config = dict(
    norm_place='pre',
    lr=0.00951,
    beta1=0.95,
)
MLP neurons of a small language model. Each row is named by its layer, matrix (gate and up: input weights) and neuron, and shows model dimensions 16-111. Each number is 128 + 24 x the weight over its row's rms, rounded and kept within 0 to 255. A neuron's up and down rows have the sign that makes its largest values positive.
A block is one neuron, or neurons of one layer that tend to fire together. After each block is what it responds to, as a language model described it from the Wikipedia text at the highest values.

L2.gate791 [104 103 113 117 155  98 116 120 149 128 158 153 132 142 105 165 143 184 126 130 125 153 145 146 179 122 103 100 134 126 126 166 135 158 155 175 131 126 176 136 142 131 141  94 105 147  86 132 129 128  94 121 109  98 115 129 105  95 158 141 175 110 108 123 138 153 138  97 118 154 133  83 156 142 148 160 170 143 115 139 127 156 168 110 140 130  87 113 159 119 109 139  90 142 152 163]
L2.up791 [107 171 166 134 107 129 109 110 116 201 113  93 125  78 170 111 114 139 135 126 131 138 127 163  77 127 148 140 132 141  94 120 115 139 113 164 142 141 112 119 107 114 138 107  88 149 135 136 111  69 149 125  88 144 139  65 157 146 116 142 122 192 129 165 135 124 121 109 152 114 103  97 139 124 124  95  57 150 131 150 123 136 131 125  85 128  89 127 112 129 114 115 118 132 125 118]
L2.gate896 [145 152 102  96 127 115 116 121  82 154 126  84 117 145 153 164  80 125 124 168 100 115 128 117 137 137 123  94 120 101 104 139 158 165 133 116 114 131 107 177 133 159 120 142 137 127 112 120 102 107 125 160 119 133 111 149 139 101 139 117  82 110 105 144 114 145  84 122 103 121  85 107 123 135 100 104 110 136 141 161 117 117 151 145 132 134  97 129 124 150 135 129  90 152 109 138]
L2.up896 [150 156 102 110 138 144 104 158 119 103 118 154 118 129 119 116 112 150 126 130 116 182 110 137 135 122 162 126 141 155 108 103 120 198 151 164 129 132 173 124 118 118 105 190 115 192 127 155 105 133 100 143 142 135 162 168 135 134 118 161 118 156 102 119 157 133 134 102 111 112 145 123 104 129 137 130 148 147 145 139 149 102 112 135 146 172 128 120 125 129 126 116 141 130 119  83]
Description: Hyphens joining the parts of compound words, right after a prefix or first element, as in multi-sports, pre-production, re-election, first-round.

L2.gate96 [121 135  80 139 139 142 134  88  98 109 125 153 126 124 143 114 122 111 113 137 118 170 125 138 123 128 122 130 110 110 144 142 110 115 137 148 121 165 163  95 123 117  98  82 118 151 111 144 120 121 139 135  91 142 103 165 172 126 149 103 138 106 145 145 159 134 128 154 123 166 137  88 170 141 148 126 126 135 177 144 145 128 151 107 104 155 139 132 134 155 139 158 138 150  75 103]
L2.up96 [141  93 128 107 152 145 145 140 122 118 100 158 112 137 117  83 218 126 100 124 139 157 121 144 131 148 147  74 138 169 141 103 131 142 135 104 135 120 127  89 102 128 132 163 134 148 132  98 160 120 116 117 109 113 198  85 157 158 106 162 181 139 114 150 141 168 104 130 112 128 161 184 147 107 106 146 107  58 122 120 139 127 135 171 142 115 153 170 121 174 128 104 117  95 108 115]
L2.gate785 [108 124 129 117 147 147 172 111 159  78 123 106 143 128 156  89 106 126 130 140 134 115 115  85 151 121 154 117 150 145 115 120 150 134 163 130 180 143 139 108 102 195 125 123 125 137  99 112 140 118 125 128  94 144 117 117  83 161 116 146 120  87 108 126 150 134 148 165 116 116 127 128 162 161  95 109 120 110  79 166 117 118 130  92 182 113 152 110 132 129 153 112 134 162 162 117]
L2.up785 [150 159 143  72 136 122 137 104 129 115 125 119 157 105 153 124  96 138 141 131 135 173 108 110 141 122 152 136 104 139 157 120 128 126 144 118 143 103 154 135  83 169 132 140 113 138 106 108 151 147 172 128 141 172 151 116  63 122 128 100 115 167 132 108 110 122 171 103  97 115 192 107 121 127 113 133 134 131  81 124 134 162 132 134 148 103  94  71 155 101 149  73 125 113 128 154]
Description: The word of (sometimes for, &, or a comma) right after an institution head noun in a proper name, e.g. Institute of, University of, Society of.

L5.gate39 [149 162 118  87 150 133  77 125 111 144 118 139 116 113 171 109 171 133 133 105 149 154 164 148  94 131 124 132 113 157 126 120 150 108 117 112 173 117 107 149 105 116  92 138 138  67 154 140 140 134 155 141  85 127 138 123 149 156 121 131 115 135  93 130  98 112 128 128 100 178 157 121 138 110  92 131 113 137 121 111 129  95 178 124 114 114  78  86 142 169 163 120 112 126 161  79]
L5.up39 [109 127 148 146 143 151 152 135 135  97 102 126 131 167 100 118 118 155 124 125 117 109  87 141 112 174 112 118 112 150 132 126 147 129 149 110 145 115 148 142 135 140 126 146 138  92 120 122 122 123  74 133 101 159  97 172 141 143 143  94 139 138 115  99 111 135 112 112 116  92 181 167 119  87 143 100  89 123 113 133 137  95 127  84 138 157 116 149 139 115 124 183 131 100 152 158]
L5.gate106 [ 95 145 137 129 113 140 137 125 116 119 124 140 133 121 165 121 110 124 137 109 187 131 133  96 158 146 114 177 150 124 104 146 130 126 139 109 111 118 130 113 111 108 126 136 126 147 125 134 158 130  89 100  79 100 141 143 112  74 104  50 139 162 120 111 109 117 131 121 122 132 128 123  93  88 144 106 104 112 104 141 131 109  89 120 135 162 138 100  72 120  95 116 132 145 171 142]
L5.up106 [114 147 155  96 168 145 137 131 155 128 157 147 121 121 161 147 137 155 112 125 135 118 162 115 160 157 121 169 134 139 133 151 146 203 145 114 115 143 181 127  89 137 106 106 136  81 134 131 107 111 127 144 116 103 101 178 158 126 136 111 146 135 118 107 114 142 142 147 144 161 136 143 137 120 105 123 136 140 133 116 125  64 116 155 121 132 114 115  94 118  85 132 109 118 118 164]
L5.gate311 [142 138 108 109 122 145  95 140 165 145 104 153 126 130  78  91 105 164 158 120 121 137 145 163 123  95 118  93 140 118 135 118 146 146 159 156 101 120 140 116 143 127 119 107 113 148 123 106 163 125  98 116 125 108 147 154 122 130 144  88 143 135 183 135 136 148 185 109  97 102  99 123 154 137 138 107 115 123 115  79 122 129 143 113 139 127 145  94  85 143 139 161 114  98 143 109]
L5.up311 [183 154 191 110 143 152  69 144 126  99 105 119 129 139 132  97 100  90 120 135 106 126 109 147 155 164 105 128 150 170  99  96 129 159 134 141 149 153 117 126 131 115 134 137 119 118 159  95 100 133 148  95  87 117 153 121 121 147 155 140 105 116 132 130 147 103 115 117 116 138 101 151 137 127 109 100 137 154 158 114  96 103 175 151 160 130 127  97 101 142 167 125 147  76 121 113]
L5.gate402 [103 189 126 159 111  93  84 131 139 120 173 133 103 138 117 168 136 164  73 151 159 183 143 147 158 118 135 138 101  88 148  91 130 116 114  87 119 143 108 133  95 136 158 152 107 133  99 163 104 130 108 123 147 106 129 129 125 134 134 138 124 103 136 109 140 132 102 133 151 127 107 141 134 120 172 143 119 175 116 127 109 128  99  81 127 148 113 123  82 142 207 156 158 133 131 153]
L5.up402 [112 113 102 143 114  62 112 128 122 119 140 188 157 166 137 184 123 140  98 155 158 142 158 140 136 115 111  95 119 115 121  99 154 151 134 107 142 129  85 136  91 102 169 133  87 142 145 143 139 103 120 129  81 101 101 139 155 125 101 103 178 115 116 111 164  76 127 134 144 119 109 141 133 129 135  94 124 183 173 124 126 130 126  95 119 182 128 133 110 125 154 126 141 147 128  98]
L5.gate416 [ 94  98 141 189 105 116 178  86 151 126 135 124 142 150 135 115 104 156 126 125  89 143 109 162  99 110 119 145 156 184 137 157 151 124 157 129 115 129 116 140 127 166  96 143 146 141 122 112 145 156 176 119 150 130 114  94 156 117 149 101 106 128 155 119 155  89 110 194 128 137 119 101 152 126 161 108 115 127 107 157 141 142 120 122 164 116 153 106 161 128 113 130 135  87 144 125]
L5.up416 [122 108 112 152 124 145 154 118 176 111 140 165 153 123 105 112 107 141 181 138 108 152 113 124 140 105 153 153 161 136 128 103 119 146 140  92 106 116  83 124 150 160 152 103 153 126 119 111 113 103 134 169 139 116 102 141 132 136 132 136 158 176 106 113 172 121 146 139 132 144 126 154 128 121 127 125 138 130 138 156  99 115 134 121 110  91 119 110 132 133 176 113 157 136 147  74]
L5.gate427 [121 142 147 118 121 146 191 115 159 104 161 125 128 117 165 138 186 151 107  81 106 141 160 136 110 121 127 148 115 131 100 167 154 126 151 110 115 133 138  83 122  78 149 157 133  87 141 141  98 157 135 118 143 166 139 154 147 101 135 141 148 143 121 130 144  54 122 133 106 168 156 145 141 101 130 156 163  99  65  91 149  51 169 155 130 122 116 147 107 123 127 124 146 122 100 161]
L5.up427 [148 148 124 101 103 145 162 131 131 108 100 131 131 120 140 105 135 139  93 116 161 137 144 134 119 186 153 119 151 116 157 134 146 132 175 128 138 120 136  95 107 108 113 172 134  97 150 115 144 132 172 113 114  98 130 174 128 102 125 127 136  89 118 137  87 105 170 102 160 134  71 148 167 121 117 115 135 118 101 117 162  68 130 161 165 115 120 122 126 107 156 130 142 123 118 148]
L5.gate566 [127 133 147 110 140 137  98  87 100 129 131 121 107 137 140 141 167 120 156 145  94 121 144 114 127 165 106 132 135 131 128 127 128 176 162 106 178 149  94  94 120  93 118  91 129 143 123 131 147 166 117 114 108 156 123 157 119 137 135 123  98 105 103  94 115 106 114  79 155 170 121 131 108 121  92 108 120 124 160 104 133 138 135  58 131 103 162 104 147 151 133 158 140  87 165 137]
L5.up566 [181 114 131 124 109 174 126  58 120 156 195 143  92 187 147 172 142 117 116 126 153  58 139 152 118 130 128 134 117 153 120  93 101 124 117 126 155 103 119 120 152 120  78 118 141 108 104 119 128 159 112 126 107 129 137 148  93 106 150 117 183 105 128 132 123 119 152 119 146 135 113 106 120  96 137 130 157 102 148 122 119 126 120 139  95 171 164 120 132  91 135 165 137 140 141 139]
L5.gate712 [159 131 230 149 119 135 156  84 147 170 152 106 128 184 135 149 159 128 151 150 118 139 101 143 145 116  99 129 124 158 117 149 144 131 117 120 132 135  97 167  99 111 127 165  80 104 137 132 150 149 146 144  83 105 112 125 114 150  69 128 175 168 127 155 113  89 135  99 124 128 124 128 151  92 144 115 100  87 142 144 132 122 121 121 133 125 162 143 101 149 140 132 102 113 167 161]
L5.up712 [112  95 131 123 175 137 148 143 133 145 110 180 155  86 160 119  94 158 157 139  92 135 139 160 143 145 132 124 142  76 127 150 135  81 167 144 111 111 110 121 138 113 137 113 118 127  89 139 132 111 136 110 129 143 159 169 143 157 103 132  84 181 109 162 121  93 182 154 115 122 134 125 122  85 113 129 138 152 133 120 129 129 153 162 134  99 130 141 114 125 153  86 146 103 116 112]
Description: Links such as and, or, a comma or a hyphen right after a first adjective or noun, before its paired term: "Political and", "Hispanic or", "Awards and".

L4.gate241 [157 134 171 146  42 138 126 105 148 145 151 134 123 161 144  88 131 152 138 110 139  97 110 127 114 118 105 115 116 144 109 134 116  83 103 149 146 182 138  92 130 146  99 101 115 158 143 116 138 114 128 154 167 149 132  60 134 171 142 116 115 135 162 116  95 125 105 106 140 147  74  89 145 112 115 140 127 109 159  88 128 143 107 141 112 156 203 165 108  96 121 107 109 107 159 102]
L4.up241 [104 132 130 119 167 142 133 104 105 123 151 160 121 127  92 117 119 122 169 130 105 144 127 155 138 142 124 137 123  99 101 152 110 125 124 114 127 120 104 146 144 157 136 109 100 136 137  94 106 186 120 165 117  82 159 145 146 108 125 118 116 110 125 141 125 149 131  92 160 135 115 162 141 138 101 114 143 136 104 105 131 151  91 175  78 123 114 106 174 139 164 104 142 146 132 130]
L4.gate410 [111 157 146 134 161 116 118 144  99 128 134 130 124 142 144 144 121 133 133 189 148 139 144 125 158 166 133 119 124 111 130 175 162 122 130 141 166 175 133 155 116 106 110 138 106  95  80 111  96 117 138 126 153 173 117 100 154 126 146 136 103 100 100 130 111 118 104 105  92 121 145 119 104 138 116 129 127 139 109 110 124 109 115 102 100 155 111  83 141 149 162 164 115  91 126 141]
L4.up410 [ 87 123 125 180  94 121 133 118 108 120 138 160 133 127 149 133 134  92 141 133 149 154 117 115 146 148 137 146 137 111 109 128  84 112 111 126 104 130 163 132 144 122 115 168 116 113 139 128 110 138 128 134 153  74 149  91  88  99 154 132 105 134 125 115  98 156 159 116  97 147 117 121 164 140 119 147 123 106 166 180 128  83 140  89 161  94 112  70 159  93 149 127 114 115 166 127]
L4.gate656 [139 122 104 107 127 150 121  97 102 136 178 128 134 134 133 149 145 151 149 110 136 117 146 113 153 156 115 192 109 165 111 111 133 144 166 138 140 123 156 151  97 104 110 117 159 128 110 120 149  88 159 118 153 151 143  98 144 111 132 124 154 175 100 156 131  68 109 158 127 120 115 103 130  69 109 125  86 131 104 129 148 126 118 136 129 123 127 122 112 155 116  97 126 118 159 150]
L4.up656 [105 135 113 101 135 151  77 122 106 133 130 121 159  99 106 177 117 107 155 122 159 140 149 104 110 113 125 141 119 138 115  80  76 193 171 141  89 108 163 134 120 141 101 132 140 132 133 119 103 147 132 132 141 140 117 120  95 118  85 150 166 153 115 151 156 120 137  98 116 137 115 127  76  91 144 136 165 115 129 116 154 136  95 146 115 132 135 121 116 115 150 174 121 109 158 167]
L4.gate784 [135 133 115 117 147 138  88 130 119 120 133 102 166  89 108 143 123 150 101 118 142 123 119 138 113 126 129 170  88 156 110 133  97 147 164 151 105 132 152 152 128 124  74 147 129 139 141 158 105 146 103 123 151  69 155 102  82  85 140 127 185 187 129 140  86 105 147 138  89 119 153 171 133  90 122 140 136 161 145 138 123 135 171 117 140 116 145 134 122 168  94 146 105 111 136 117]
L4.up784 [ 87 130 165  97 156 149 152  91  98 123 184 114 141 141 143 129 125  84 141 160 103 126 110 160 123 160 139 178 124 128 131 120  74 133 128 133 143 123 134 101 109 125 129 142 124 158 110 125  97  81 132 158 148 160 100 117 148 128 141 163 144 109 102 112 140 103 128 137  85 111 123 141 141 119 138 121 163 154 144 119 175 130 132  95 114 138 150 126 120 134 140 147 152 105 150 125]
Description: Words like and, or, a comma or a hyphen that join a first modifier to a second one inside a noun phrase, e.g. mysterious and magical, mountainous or hilly, three-dimensional.